{"n_layer": 8, "d_model": 512, "n_head": 8, "n_kv_head": 1, "head_dim": 64, "d_mlp": 1536, "vocab_size": 16384, "activation": "swiglu", "norm": "rmsnorm", "norm_place": "pre", "norm_eps": 1e-06, "positions": "rope", "rope_base": 10000.0, "rope_fraction": 1.0, "qk_norm": false, "attn_scale": 0.125, "bias": "none", "tie_embeddings": false, "parallel_block": false, "init": "orth", "init_std_qkv": 0.0254, "init_std_o": 0.0315, "init_std_up": 0.0363, "init_std_down": 0.0363, "optimizer": "muon_hyperball", "lr": 0.00867, "lr_mult_qkv": 0.5, "beta1": 0.95, "lr_head": 0.00266, "grad_clip": 0.5, "warmup_steps": 200, "schedule": "wsd", "decay_fraction": 1.0, "decay_shape": "linear", "final_lr_fraction": 0.05, "batch_tokens": [16384, 32768, 49152], "seq_len": 1024, "doc_mask": true, "train_tokens": 381300000, "steps": 11664, "dataset": "wikipedia_en"}
MLP neurons of a small language model. Each row is named by its layer, matrix (gate and up: input weights) and neuron, and shows model dimensions 224-415. Each number is 128 + 24 x the weight over its row's rms, rounded and kept within 0 to 255. Numbers have three digits each. A neuron's up and down rows have the sign that makes its largest values positive.
Before each neuron's rows, "fires on" lists the tokens most often at its 100 highest values on Wikipedia text that the model never trained on. A number after a token or word is its count.

fires on: " \"" 56, "\n" 9, "\"" 5, " “" 5, "]" 4, " '" 4
L5.gate790:121136071094088177164163090103120122156111101133165150130123141109099100113121177135102166127126121135128143151148116144138135140130111146096175116103174109114181130132141085145137124132142145166151105139184097135096147140123081100137125107111124175114166127095138109123126130137144088100107101110077123146113135128127160093128104139124125084144143122153151158105143120116115130082139136084167135167132146128181130113134106125148132065082146175119126133142151148147080126134103162140119112161134177151121127102131132134149130115112143144166124084140132114123162126152101115142
L5.up790:102125156064124148123106120083153157128143130161156131083110109124113101129151153120120147136136143178121053160116145135141157096097135115133166115106174116107108106150148131174115133088159141135141097166144129182076131128160085118134120153152084120123169126117140134146136114112165125103130062154133102107132137110101146116161108150109107142116158157156157135112134109110124100114155184146162105147121108103168126129132135140106096123124136110071120147145129110126131141148116157147109152154120154092118118090110144109158091106110144171156159109075147120123096101123121133155

fires on: " |" 31, ":" 19, "," 10, " –" 8, " " 7, "===" 5
L5.gate340:120065152134127127160090094118067144101119116102163104122094162119103135121138140106156142114142087165082144139109096157138101120131117162153152127167150121139134138161167141112148166144093139120096142165113135130108146112117134118105101154111135091137125132112150155164153136110121124161158116184139149149107120138155150114097137100163125126087133154161086116111146108142106141106071116131130112113097098103130128134106132165133147110073176137136149193132135137144105137133079151127165125103160159131093137092123122132136152117132092129139095159104146094146118104118147163151
L5.up340:121175208156116135127102125137133132103104141113125106154092139099086142097139143087141145093133128140126110145152125093124120121117140141134127152154094124117139149127129110112117148112178080141149146138154094126126111136125133101098098123128119106105098157148148121096162156136112128122122122143123170141156128132128145160136167149121128091177111145127130114109133148141076170122073160115167097142146117117138153117098158106142102109102118140142144101150122117102161107128121155143155140153195190141123089126097113095169135096108120128146107108122118124142129114140112129136

fires on: " up" 22, " out" 13, " down" 6, " Up" 6, "up" 5, "s" 4
L5.gate755:116113112158107139131110109157140127157130154127167125117133171105158098116131100119139080113140106107119130165097177101148159113120167145123135146191119109093089127087138115138134099185120145132098125122127137161135099102143161114154132120140149094105162144114130133130139077145082125142108156187088118105056148123133124097116096113090106125135090091100117127090112128106117094125106146135069150101146103083088107152122115141159105150135197186146184139115108101112123120165109126091112121181129140134162134117154155122110123134131125162129157140081092105129140099139140104085
L5.up755:154107123110123129111140126103164142089164133103143138106100055114150145103116101113133129108154127128142110137120116142122146131096135155097098141159099137110127135132094114125137158147116128120100119119183130112142152129142147179130167110140153129135123121131155108123131100133118128138079142125095136132093132128134061107133105143111100156081129092143130162142122152135174097088117123130120089109135086121153120140089107158123108097159108097120143145118122143182136158124098137162126178163114122150134168090128098112122155107159134137135113157126136122095164170145104072123

fires on: " and" 31, " a" 13, "'" 12, " with" 5
L5.gate394:132128106083115134151115134121125103127152115112131097120186121093096154074138155129144141154104086146166121105051119133111088134124129131092128166079100100158113131091136101138069184117171101094109095113115124153122128146125097128144098138103124138117150166134112052165101133129141126155132148133147121095154134158075092126101123124090118167162134125120148118097121112071118129129130116098135130154100113120152128139165120118076122099113114089110147173112147094078172116127146092098132142093125105118141120124133134117128160120109126151110137112142167134111107113123103102124
L5.up394:125127107126111138099132113119125164119136163114093139142154157088137154115124179145125131140114096163191162127160126134145109148119156109104132140103091132141100087097135121135161115172149157123144102170091205134128122117152097089149109147127125153137155154192144123161121131111121128086131130189074128129124120091138155094132119201165125160144112141078135135119119160127117154095134122132117160101119093147114152109124161133112106144131143143150141159160117151150137151121152156142117093134104143155126128122148145167159110124153165118141162111132132176123128130120118144170

fires on: "." 65, "il" 10, " m" 7, " disc" 5
L5.gate0:108117130127128116111105109143135122173127129136139125181122137095158144107103160142119138102123162143144118149089166125153095169130118102146104121126117115128089126122105168113151124134190111102142106108133124135110121113125127162204100099191121163093099193124175107164067108144106141128157113150139157125096148117108110103078099136148114132075145145136112155115085146141104129101126146113102112126128136156129106131079101159145074095164139102103083109144132153114135133163104137116112131106149105115101096129069147120162198120123140144138115111139090128133121112127125114127
L5.up0:144149131111122136113115109161123167151131169090093125066140129122073129124115145124157120123114165137136126153102150093109125108085148137113085097093118143114135110146148142112145130131125145143133127096102139171149097139147162102141167113100130134145136107161145142148096126103137146120136125126100123124126122084098137103126132115107145103110193160146119092138109168088113192110115081106105148087128114125203139159104128125149115091157156088144107185119130116123122111147124113157113104146115125127143140150122101149125139122117176105132083116110085185131148118154144079125

fires on: "," 39, " example" 6, " However" 5, " addition" 5, " is" 4
L5.gate1334:121093118164105142132163153115099127140137083137132095117128127112109114145110170152119098166146099111122123083169147111112136123141136117156169096106142137141156099110152095133137165135127113115123119128117128164122162101132138135175108113098152120098135164118161131128143113131151168138096126152145145143089126151078108107122125132135104166170147124109118149088155133099120075070114125120127188070154169108102140133109151129152114177079102123107143123118086125120140184124152109133097124107144141164117134115150086176087129185154144158148158142143122137149163118099122097152
L5.up1334:096096171126104101125132116095136127128162079081130073110102127168153181084144154110118142133096149131094131104174115138119077068131143132128186116138142117136127113133133114155124144161177114118116077131094147123099116146151116118097147133115122118139106137149138105128130081140177137114120133117100170100104138096138143130145147109123082105140138143133111172108104124116149126130162141152128177102086172069104135139160114161123132130110132128117139122129129106134068096114146105134105100090142125137123104146111112187136117138094151097162207143170161120161138132097092135147

fires on: "-" 41, "F" 10, " |" 9, ":" 5
L5.gate872:108099136126088177129104132129087103166081123110102133111146124141135094178123108157165157141133101138169156117129136108115139119121145150139135136143140121132116145142086094133121127127146106110168084132114150152169121102131137137138121123144125119138119112151171124131174179105099149082086070177151150153110129093134126124115128162179133119113105116143092150147102132122170133133135132151128127087079138111158128169159091113151164137115175141133121080099157077119127138125126101122100176094146163140106149133139158185110117128120143141126096133166132129146149148105055136128
L5.up872:079146145159127120117151113104104117148106084144123135132125099098121143124125100144104133129147136109121073109089137114128141131105104134178118121150184141107100059126150120146150142143184126133114082181115136130126169115168128085132119137102134125114175128126146142128089145097148117077135125130181166146157072118101150135107126154136109128138136123144127144137134120118147134134117169143102174139109121159131118121159126154188117137149073155119116119114154072082129119119123136121165144129135180093087096085129105144114144110080106126136114139110119112115118129125130123156

fires on: " \"" 69, "'" 6, " in" 4
L5.gate147:116126124113105089162121125126148100120131171074084087116100104110137127084211155159168125133145158121126132100147105149112129112118147105154162139108134157126124134130121081112097119146094117129085092142101127150134121137164170137115157120107164084130114108178135112133096081132124168132149121123094108142128135149167124160122145125143145148096138160146138145104099109103115090101092142124137120149146126079142137169152135112103152133145092142098109127139112115155171125139127137090129160136116110115118164102102138172121144145113112132084125107119122145110155108094116122147
L5.up147:152136099128085123148113133159134129133100141100107076135111154099141148084185151158138128116118180139129138113125104163151093135141159066119168098128150119118156149133135109150073134141148121103108110066129146127115095135112160117111111121097121136151147115131120099123082097088131165152095123105163141145136155130129119167181158090133152133098149097120131091083144124136097077128089171124134115106109161133129110124125096132068149127140117152117117146133134131126134130119133115155123183161134149116118159127113151173181154112131111135115126140109116088073167136082154082101

fires on: "'" 89, "(" 10
L5.gate922:124150156089137100192151125114122081110133121140068122149124175113109149115108143124105116166107154094144146098128107133149119079103088070124108144129154143149124142133090147113105147120103133153145153133129149134109129151126132091131100139130147148134151120128120132160132073161116086087141089098162123097083108164128126135148187104119129129116090108143113131118127175136148152116120138117164140111169142164139116128096123156084157098116111121119109154143096138122130130133146136122137138128135126155127107139117128117140091112120139125132136134189165121108164124096099125128
L5.up922:134103156123170102140051133096178143126107138122083104139118127121122139143095110142074150115135114103123175121150139079152109140171127098133114150084100144162093114125103152094108104083145147125133135138126143146135149122166115119126081161141136146106094129168089095155148091175090114132145133083127127127100120155133120146165147147147126124135122125119093132147102145091082151120070138093176155121126127123134129118102125118134145119160167155159137142132123117155113108120155151116128146159145131185119091104119106135131118147176178107097139140135097186120118098120120165160

fires on: "," 84, " as" 9, "-" 4
L5.gate369:147149117133115150118121119149126151117102112129113086128090169146123119123117158114108110135139152123112159098144138137165150118133126096142095151104125156156162061124103140170124146108091146137140138128134107095118167160123158140102108086170135122103095117166145161113164135094128127102138145105136150156139133155116167113145103143100136171121088084157077103116152113104117138132160051157145132135146146150106110138084095094138140140113118155123117142097103117129095157157110140114085090137135108138162116106141117121118144162111092142120122106086142097121106129124126156126
L5.up369:169134111156116151122106128130135098112097127145137099120171118130104165065124164096130118142138146134128143064127087171133140142097149142169145099171142138125104125146117153142149136097131136105189132151133121143128131131101136120153112108103162141107108115153171110120107172114127129131093151133075134132139121133132123110156134104110151161114169088083130078138125130141124114136142088121136163125124131142112116138119134128170132144128144130149136132094061128108134127151129147126140149127124150104161143107067119157105114168111130119119116095131125141105133123107112116176

fires on: " " 100
L5.gate1137:120135122146116125114158173082118128116130101104134108106126161163132102111162158133145136114130144146113143173157158112112075073145161115116134130156108095126109141110142112116154133143141137111138101105106159175141147142171144104148128149118147129118119177106133138117107154111100101107108120103185143145151155143174099146135114123105123126091103075119108165117106137089137106141138146120103112159095135146102158155062127153139112122127120119105140133158092134102110107081075112108152091171152173118147135125144137147113136146126108091089128098053132153120150123178126121149
L5.up1137:128156128161120135115144129094102111121107080145103108103138182147130129133154130123155127139153152167138137160108128144127097095114173133104089128183138132111108089120117124140131137187107133117125110124151144121085115183150148119136118127139145153118105124127103176125109134115121146127125135105143106137147117129129123099116111126135166100131107062108092118091132137071125116122165121119147105138133106153149103125133087148176138162142125135133135121149130137100117112139089140077148098139147134159147125144127116146140125143154092131114153103059106180115113149096115179125

fires on: " S" 17, "M" 12, " of" 7, " N" 6, " A" 5, "B" 4
L5.gate817:123101152151128130140106150146114090135156128167127117121151106072147110107104126127147112128114093101083145126148123109107138123174136138135102137148134129124157119059181131142118133131160115111165135109146143139110115152130137132150212123130128122146124103129143117160118118101158127117125124122118120158163080116127118077110139099136115126150151153154152083129139104128142124121109165107122159097103133086186153135144158097149135154102078078116122089207118127129158098150107159111115141136156159150127121094130150128104125151128125143128149125118115116125100180133126081102
L5.up817:158107109127088130125134120139125123115170153126112144140178109080153113102135158130173094081104119101131144124125108106104131117133117105118124108143113134146170108116114104118103103154119163129163113144138115118106150146189113172154137114130100111134115124114141109170112103113155143105141115121118123133112123102168105102107143145108125133099178130155153161124126145131111095101108176129111172125148107156183102136100137116139113116123135125090170112155172120115119128144103106161112126147151122114118141134089178131111135126085153131136128084179152084124114121137117090126

fires on: "." 87, "," 5, " before" 5
L5.gate1485:121126128140146104099158124124132124149103126157148109086121147123134164125085102141101095142139070108155118147119142112118141097157117093139121160151150131099135132132145120088130090126110095098162140121115137165121144114152138127119146099164142105137141132149128118126117077125113150132142114138127141122063099129132129116105165159108109136117153122100154097136125113178111153103141136124130069094118139166134116148161090079134133128120137151100118098191085082130088076171145131113089152114089073154130084144135115176107103150141133161150167149118109114157116118119121132142
L5.up1485:115097139132080157133110116121098136129124148098119135122107113128165158096106121129127098145111122167104116133133137161138093115097143127067111114124141127146121113092141096093138142158108110115170129120162126110112127108155149119172135126149076110105133132173122130132108109136119152130148140139123109155131104111133169101108143146106120083130174110129145134133122126149149146090155090136129134093087133134127144158090117094118093117126118138123121124113098128113114115149135119182129127122080104121124114139098104148123103144130171040153126118153133120108075148149130108133

fires on: " \"" 21, "\n" 20, ":" 17, " wrote" 8
L5.gate572:154150113098114146095091136083162141103115085127116119130154122141103106136142129132105161142130133131162135132112095117144109130133084146146119099118123145124147157144092136146089164119144119125136151146106128174142115122116104093108161118141114129138151132131163145113126106156115101115087157143125120174139119165124135086169088114131107164104111138135104158130119126105118143091109163107146108168120126138160133108098108128123097105131136099095111156160143155082132129124081147117145106152125150131154155115116098095095125131100137167166122120149138109132124120107155181148
L5.up572:168130129117106124143111098115150134088120088126140125108158137112146101097149144095074148139125160127155099102133103098147128114121130125130130087111114138125137160156119153170137144050136150130130138142100131155134125104135118102050152135140091103113174135126139113154137141130166121135085171100122122146134155136128102113119097130117107146124137150149100114121137105153120134099151160122134124149111145104127103121115093145173117101118135101134121089138110165092183154185070164124112105113117125120118142123110115084098128135181145131165104126167135133130143143114147173190

fires on: " out" 25, " up" 20, " down" 8, " back" 8, " analy" 7, "down" 5
L5.gate1304:087089071136131111126092129105153144139129156133114096105113104108157129145108141090092149149133104166133131098100137133131163140143130117122146120112154158123147161142094159129075135140118113136114110142172110110121130111125096164158123160145124125128142093074119086105104061112128138118123153148107121111182130136176096154100128122159134135107139173114119098112135167122120162139117090154094092124138121137139141150100115130125134150170122099103145147122147148160127170102132097095105136143127139157118104077143079171110168107155070136095156114093095127119114133138120130100
L5.up1304:145070103087174118117141104099144167143159138141096118141135097092114101155072126108137120124152096099117132109094124120135120126109199131079124191131133169116132126151104202126143155115124146130118144144128141110104141152196128140138127114101083106129115144098126117112127125110126147143112150082121113152183148121153155134140108171162096147114155145165112130136131157090119159164147138156124122139111123130123122074137122138121141133131125132148122165120167152151114141108131155091126114111101131145109123072122147114092119106092101119122153132087101096056126146128115145055

fires on: " \"" 51, " h" 5, " “" 4
L5.gate1309:131110138117141111129066167114162139124084097167164079157157130143110061202148131147166130123091131123088127131129146143156140139156143072134181140175130115130096117115147082116123143135128089162112113109131138132169150119115126134134137136161112120112111170104148149132117093138113125155116093098147123127130142124171108103133111146103136122128158157113138136199144150146167123125142173130151155114151101111165147098132088127115135107128107126143161121081133144112126191147162160139137125141138129155121118112132139194130087072152141179138117149127125133103152122125089167119
L5.up1309:122119167106160117099134148148151146134068100162162136131169154134085179142154142145130200116098131098118105140093137104108151103116102117129145112167138106154143114142102139127109138151171123147157108159080114112148154084122103132115137152135153106130145118109133131156145100115123118142072125097112144130127121132120122124102154114169137183156140140130162149115105156122153122126155125147132106125116125116131108122136110156148116100172102109144136134087152145105077089145132126165097141172098102165156132145138144140148127117135086173143144137114127164123132101174122145121

fires on: " for" 26, " by" 23, " " 19, " on" 8, "2" 8, " in" 7
L5.gate617:098134119147140139143133171162110136122124125135122157177140173142089111135114143123153154114130081123118127191120134122186115154121123148150111112169140127106100117112110138116109135125123111155141125112136125111172125122139148141129156146115107132169117106115138111140131170118143082112202119146136146184125089153097118104173136130130112089095144092117159132116153142139131136171101158090078129142196147132083090121125112148076120094131134106173121164152100124091130168190096081147145139127137153120100148174128162163153119111149166143121113120112093105079157086147136112109
L5.up617:083107140125120151105175140142133142133165109132116160120085095116122153106090168164151122171129147135130150124115135168146122169118119157153125153129119115082094078142155110144100085109163105120129102117118123121105151110102124163107116154117096153074072119099146141127171129069121105142149143122092126143158107115159134130107152123126147150121152146094176144152088169140152132123062122153134135165128112157127129140069134077151128156150134130126124115143162099168106122082096120136195130145139141129095148096156126167148130113118157153123105103119103117084155119110089094130

fires on: "'" 47, "p" 9, "op" 6, " was" 5
L5.gate106:148119140119100102091128137104172141115121194138084121107139129143102138154169102114160131122139133098156124130093105123121163132114153153152116137134120113133129159087113154156098107133122091108136083145169099127092127092085134117127132111161155140134163155133162118112149098144128072122142116133148141145116153124133122124168139102105152170145175103147130148121151150085087160136112109143129161141135132097119122155117109111197146139115123156151111114105121147124158120168152134076108146121126181096119119132102113135097124130139114137126124133133116129169135155130105122167
L5.up106:110146130110163109154118142107182123120132156112134080130147127183136074102147145158141113112137152123150116101107137136131125168138110116137117140147123154144154125110122122110125110146141114111127144122188127137119121093114106161175133102125148148111163124120095113126170112165120109123126102070137095128146104132121137182095102156117106177129119117120157084141107171090110145102102126150105127163133107093110123119097083140169137122140098161178104110128089129113152178130144103090136137162085141103102127161134114140137162108152150128140125082148115120111152161108087098170

fires on: " has" 24, " and" 18, " have" 17, " also" 4, "1" 4
L5.gate854:121120100135110125148159103114100112089109135153142102090160142120075123174109154156141192130113123164116127129103140140151137162128133111145119161124174114066117143157147089120095086114161108144137163092115144082127139136136137109139147130142130112112134131100160101134078162154139106096142128108107102101123111123162118129129124140111116124100129128115144122126153101135146105139090135102171087137119169094113124102147123123101163102114108125121123177100108146133116150165151100097123160177114133143135103168104132129119132138135100135106132098098121177159117140197141146144
L5.up854:114153122109141152116152149101123128122108163123115159114138123160131179121103125133104133118131149107224137088069129132113114088147123102133173145134125143093074137125137101153121113095146083119154109126119145159105168162180126065128103134133154132099099120149167125118117166124102078114128165145108135107151094158159105111109136088135132161156142116121142114112158130141141140124116127163156134145142124125116132135132137139138101144122120153144081153106128133125134115139142124090123110142123078145075116100146134116127070090094088095103130128157113121142123115152114127128

fires on: " of" 73, "." 12, "," 5
L5.gate930:204099108118127125108165119153139122106155127147146119149119119123148071123109139144129106158133097104115153103165167094106113118137137096153122125130149141143132116082140133144129128116154142148142138144117115125156172120147129161167145102138124129140190112128155163116100130135140165121154075181158169135118120106044130107119078149133117150135104118133182164111135107094112152102121087124152114101151110111082151111185125133149141121120129121108117132128135139126110166148145146146132105125107127161119113081138134133141141148147080131113141124110144128174119124115111164093
L5.up930:136148141141123139119132098135109158089071125132136127080139111105118108184146114131161159123060125145128152144112110077113167117136099077137142108108098172103094137087120115108142099116110111124133075109113099079095090119067154134097141112098134123095139137097117174145138164125115131091110071129140146182106127152108108145117152150154143139141110123111123154142131148115149154170095135151087158137122119124152125117131097116091128120090142119138160128138092120134095098116153119153116099144160138130115195126139124138091156183129079121116119140128129165096117118143156175107

fires on: "0" 19, "7" 12, "4" 11, "2" 10, "3" 9
L5.gate400:146118105118142151101146116159163128127115123114110089104119135128108135090088114150200150176115098114148146126138106128192163159145097150142114158182138104148149117097114117108141146126088157114135138123103120104147116109150107097107125114126103153133138122180136118142152137126157153106127138107142097151135091135110144088125137107081126117127135114066132110097120153177139126128126143157134173136130120130109095124165099166113117132133177116134122130081140128074131087132094135115130125112110152134136155126163106162150160132103138091127143108101151067148162155071081088153
L5.up400:118123103189182160136141169117078124131143115121188106170157153116088118128090119102166116114150115157122143137148119140132125083105136127129101139128140124123115117135088150146131081112118117153127162121128184154114110140128087170078139130169148149121111113118075114175127152154155122178122121178114117101125082102143155124086133138101110102127092169123134134126127085175186170099125151168124100107154150125065160148119142140122110156137116124178144129088068176113113105139156090156131111106147093132088098099143119105115166110143145090113134101134051104120135171135154122133

fires on: "," 56, " July" 8, " December" 6, "2" 5, " October" 4, " " 4
L5.gate920:127088092127139145122162166118150157206139127125140107094135103121093151130143135118136119161118109157098147138093138134133162078157124128108111149140152106141124135121088165105121114084129145126149148136135162152162107122090167107138144121111133150148145125116088070157113124105147127161106108099138153149145130133075100114155113125114083148112165117056124094135143123124088161070130161140114117142092158137095135140090146149137116108117122110133139136116079129156122147108135099111126129141124172155152100145148143105105101092144123157077162095129097146106100111114096128112
L5.up920:166097140082152103119110141106126158145062118103158149093093110110116172124124149157139150153142103128107093185116112170147132139160103130116113132115119172116134116122160104146131146131156116118122167106141179142094114173122125093116141140119175133145155173115130115106151084136149127142114119104153104101122119185166120144126142116141128119104121098105072135144166155118127116164100151110126130097147126146086146118131126160151113109110132133150131131170138124147148146143142139094125155109123128123029154110128121112138135123096082143148086139106138133134117084101132158134

fires on: "," 24, " All" 14, " all" 8, "." 6, "ly" 6, "0" 4
L5.gate1142:114117133145133123146134125160138103130123162121135082127153127116106133144113123160103116144138089113165133128091135105144113109132114124145090127161115131125148176134121129159114077109112115097137135117132106165111093103112134143126085150138159158125121099112152119166118163141131191118124135148130133137104144072089108130148153079142092126115130148108133119116092108181121140112135108148148163072126124125121145138130145126130123150079109105106154111151122126099084099123135086145138191147160161177136174147119104101115111131087148120121177109115057085084094143129127096117
L5.up1142:096113107142151107131187117093132108165125173096127101039146097085140144112109105164133147160121115127125107066113103118102180123114145121121128111121149162148122146126148109123104152105159113147100098125115116138095116145114120138137098162140129126118182149111177107138163139148112157122129126138172110126102109134094101109158156120128099137145079111118143133116139091168110104152129128134113116102149113127111129129133111163126097113088098124097103131114120141141108117137128074081117130126119177157153172176156096116153126147130125104109155131076096096103146153114146122146

fires on: "0" 26, "7" 10, "8" 6, "3" 6, "5" 6
L5.gate91:149123093118158100152132143132172126077098150166127078114171144154190139129109161099147090187125106171127152120145116137156112120147133105130134078119141121124148127162115138160134123149130166121094101142130116116134082114146134169135178086082126151138119166149122131140139129134146121158156149078111148137081148117169090071135129132157114117102151105103158133135099138143106143109096113080125118113142126187105116117125184110154120106117163127125091138125130133102144155140109142149121116172125119153091084138140178162138135111147142146130108134124159123120127125110144118172
L5.up91:134125128155096120122151131132092123150123111103115097071103134159124059127125121129106111105125144118145068109157151146117135125129168137097142081153167088115194153153175151112157157160149104149151117134144125146134125144117151143144084150144133161110149116118162087103145105148144136163132147165105122096138183130110146163105142145085121133128143146124110148138130142133146113131126139136150136110155143124116102174137135109116128136135092106126133093075121165122126133132135112138153099111126112112154122109119148119131150126131134128104152135121117162118126129132177126169

fires on: " a" 23, " an" 17, "," 11, ")," 8, " Japanese" 8, " of" 6
L5.gate295:131131145116147092163114122096089147143120097098157099173137154097125088127125119119095134175146078110110106127118162116098128167103142138122136140091134173144142119127142164120143085073115105124099119097128146123108080124117133172133130140105132090168098118138111123143145099111109158160147124117137106137149131108140121119098108129167142148142107166117106108127133119133157137114093120135095138116083093152123113104139153119150134112134170111133149093146135095157105110147102119112121137143126127100134144122132141145142141127115150126137096117139150132121147140117153140130
L5.up295:128168130121109140157128134096085110105100107123170100137133141117091060141138140129111190124133109113117125121134141123136134139120117159082128138169136166167133097138132169099131081121152095127096120126131096108115077077103101159122157095105132130117165139123128129138113086099112161173139150118095148145143089121111118159141129128143121160145116115124116067106111081117136137111130138128081169110094151190138107094101124114104108099167138079161154099118107141133118119124122085102082148131097079124130134121141123127144101085140186125103146143090135145134156115090118128107

fires on: " had" 43, " has" 22, " have" 11, " with" 6, " |" 4
L5.gate1318:163126141096128158118148120119140155138170114117133132127107107148124140093126108116120119162102148139097147102170135122129125154137115124103100125130111130100098174091163149096179131068124174154162134149147170091128134124165077113153147117166094148148104132139109094192133120142119140184146115126115052151120114101147128091104124121135116124137133137136119146099123129100125132136098123071135157141142152109115143167114108098113155125151135106149141103122106123130152136162122142132140148110099142153142113111175131098152148127148117106105140101114124112104094137135165152119
L5.up1318:115164121123084142122172128133146134127124177132128127132149077163118095133110133180145143129112116176139087101140116129142091119151118123112160111137104114093126162108144165117090098133145094119163159155101178131128129144129125133094142108126113132113128098130103158127148165094157094139103124136161148140091133104108148103102101132155092161158142119157136112126106112120165109132139154102175115122106144121128097107151129067121150125108120110162130138128147129144108112079088115107172123176120128131127141131155094113138157161131142114108070102132161127158148090147141126135

fires on: " where" 16, " from" 9, " for" 9, " which" 8, " by" 8
L5.gate834:117145099103162125101122117144121126099108158093140127131148173115143179153092132098099125126137136139117098100141116162125135109124132144109136170144115122083152124125108154118098131102165116138126133175106116112085130160156115133130108143114138118103143137139147127155154141123146096150129125099186081129147132169154102119106134112137124126119140110125131125131149113124129169142094125153085147136111110148136168110095116136100136126100156102154103119148172152123176148154124096135086102153128136100104127127138140101184182119115133102076149134172115112108147097118132130154
L5.up834:084159138116134131108152097172145139135125106127136113138155120184074147168148122110099154136139118124106162115163125120114155128102156152068130126169099153105118118064156098098140159140149112135169128115138087144171132116127140143126115109130140139108108112098151096145110150123177121140125090118134162154115120146089109132131101152146173110184095160154174117162145160124081130164094134093129142157121123111115123158154138116110130132143114124117084154088104118096095128122109106078158151131137147100135120167108152156134124098108153114149118139104131093123162138110170114087

fires on: "," 37, " (" 20, " of" 11, " China" 6
L5.gate1250:081126157084123143151164127108132145164122113138090129201096102145117137149165123142128143125103142116147151137103116157115122088167110128105127119089160142132125142097160134160166144187149103127139105166151089120158122138115121093100113149129097115160112128134141116128111147183133126132070146124143130092107151108206122126115141166156140123133135109111116090150139097086065171105089144147156098100119157122167125119094124113106154136159124100135102150142126106095109103179117127129093120136105105146147104139123139111116111117138135161125115148102135153086108121132148110132
L5.up1250:121114132107112136120114139108154112135100180133116144118166158175080133113136167083115148120116111145095164154129162155106099126134116089154124147136108089163170178124150189116132140161072147139147114131141108118129126145116164111145112156126142146148119169108070127103094136154090141164143122147164094101080136138082129108138100151103150134112162100098128112137128146155132113167115148154130085115126144119116112117105092106099170113155138120135086097132107128163095117127136157091109133136096081136121094165169086136118150122164123143128125146153148145179112147140150111140

fires on: "," 39, " (" 8, " a" 8, " was" 8, " would" 6, " also" 4
L5.gate210:095121112135123141179133172114111129125135134117097148169128118143102112122106192162103134142131128123165108103096122142117103139133155118159120149117158183131098123112129173119129155138131150115089104140106137113092126157147092126152146128132093161099146165135150128160137089143134105116104166147127139135122127116142132162154129161173132146141114183102135096117105074143088125139142132136137109133097115152147107120115130119153116105160158094108151148129123163159115130135111101106079073129129079130130116185150146143135151122168123135144129127168138173159129132174118110133
L5.up210:148091197105128148144126099095138118173128131127147145171107133152145135137120127143115099131140160144090132106141158119120122151130118115146126123137135119129174089121139215110107092137152117108137072154142117111149130139121117172134125150153203116100173131154151149127077110137109165137129155141091107119154141151157098137086148114144145184149152098147113150142143115132112116122134122156114147122144135104107111143086138136137166128108090157106134046121075157125136128094120107142119133139141118096114086125162117108123136163088134106096112126101114125163114124109182114151

fires on: " the" 31, " of" 23, " for" 7, "," 5
L5.gate1504:065154085117147155128121124121126148143105100158113134113143144141102132123096147132113110114091124176112136097126130154112109127156152155062146124124125097109139118109142144136122156147071121130114124152100109120128111185142132117116166132120121103135149102154096127134076152125191128132117177145128122165167112124142098145119172080113151145165148126141156135178093174085071143158110147113137118166186127125146141157099117097142127157119176125122141133145158128150093128154147097141119121103134115130083107140139127139086130143124170157159084158113163103098129131125085166133
L5.up1504:095118111099158129125112129158091152134163114123119126115109101160092121119110165116140158147095162125146126118130121141102149127069132142133098150137082159153134110107085156104133119094133139101149142125110108115131128139154088156159130152115139112157179103109162112125149130131167119141135107126126144141157113124147120144082121171177159123177158150133109070185131137104154117151123109086128110112134123122134096116101145155136127088116112073076128160130121149131113099127131129137114142122132109135134129150119131111136145115147140136188132099086099118149084128108090122118

fires on: "," 66
L5.gate1410:081114128141132109135126144120121114160125149136093145107128140171139123125114101129153129104167124143124121103107133126144115157077109147108138123110134199140113128160113179125132139112150130109102152152114124147110107107113128132132099121098089168141143125117157138133133135079145194141114104152153118191139099133109153153103134101156157171135133154129119128107154154099091149118113144093156147153138114116138140135138111136148154129116142105103170142145133129137118148114099131136125151132127105080152130078135098131112114108150142094117108169113112078091128116154132105144
L5.up1410:094156099085121149142110090123173160152157128123091153131153109127101140161094122144078052114141161114176148140082121115092131116122138128100126100151158122090125099122068132118159123168211114102102121111099137140073116139144101118103100129120122141152140146120129129114132088153132124119151121130115158118139130110075117149093146140145121106135114116097123122126116128114082122146141151128126139134048115093148115123159125102143160096099175107163178143144147147142138173133132099158137136089145141109158118122127134159141106110154172050128106163175167149116115117161118120182

fires on: " made" 28, " make" 13, " played" 7, " built" 4, " making" 4
L5.gate211:122108122122132098094137140131099135113128126092113161104115129124151106100142120148127145081141139127120133140095126098104104097090144177104146124119139114115110145121090150120143101141108152137135122119127142114111151113143142113144131122176060177106122162154130130095146105132084169147142167137109124124125087133153139106137114107126106137139118133103143170136112129134156093066156109116161147104114084143175108149125191121160118122150138142133107172139119094151115140133173139129141143135106112132134113119098156108129189139103129132092075154087106125127110140128106106140
L5.up211:118124129115142109121132178138118140135158124079118123125131137092128114107150126153182149055130133119115090155126084131105138096119142174100093145144153106130147151147106151103129117127122147142140112129120169136120156100111160101121161114128063203129104141114116115106150113167117186170142155130090149147103122111150157132142130151129091150120122157131150163143130124091183096093157148108156166080127090152141127118115175090168156111136110110139124127157132099159141141110154150126129153134130105147092118101112153098145158132091117127112087156117130170134074137105104136129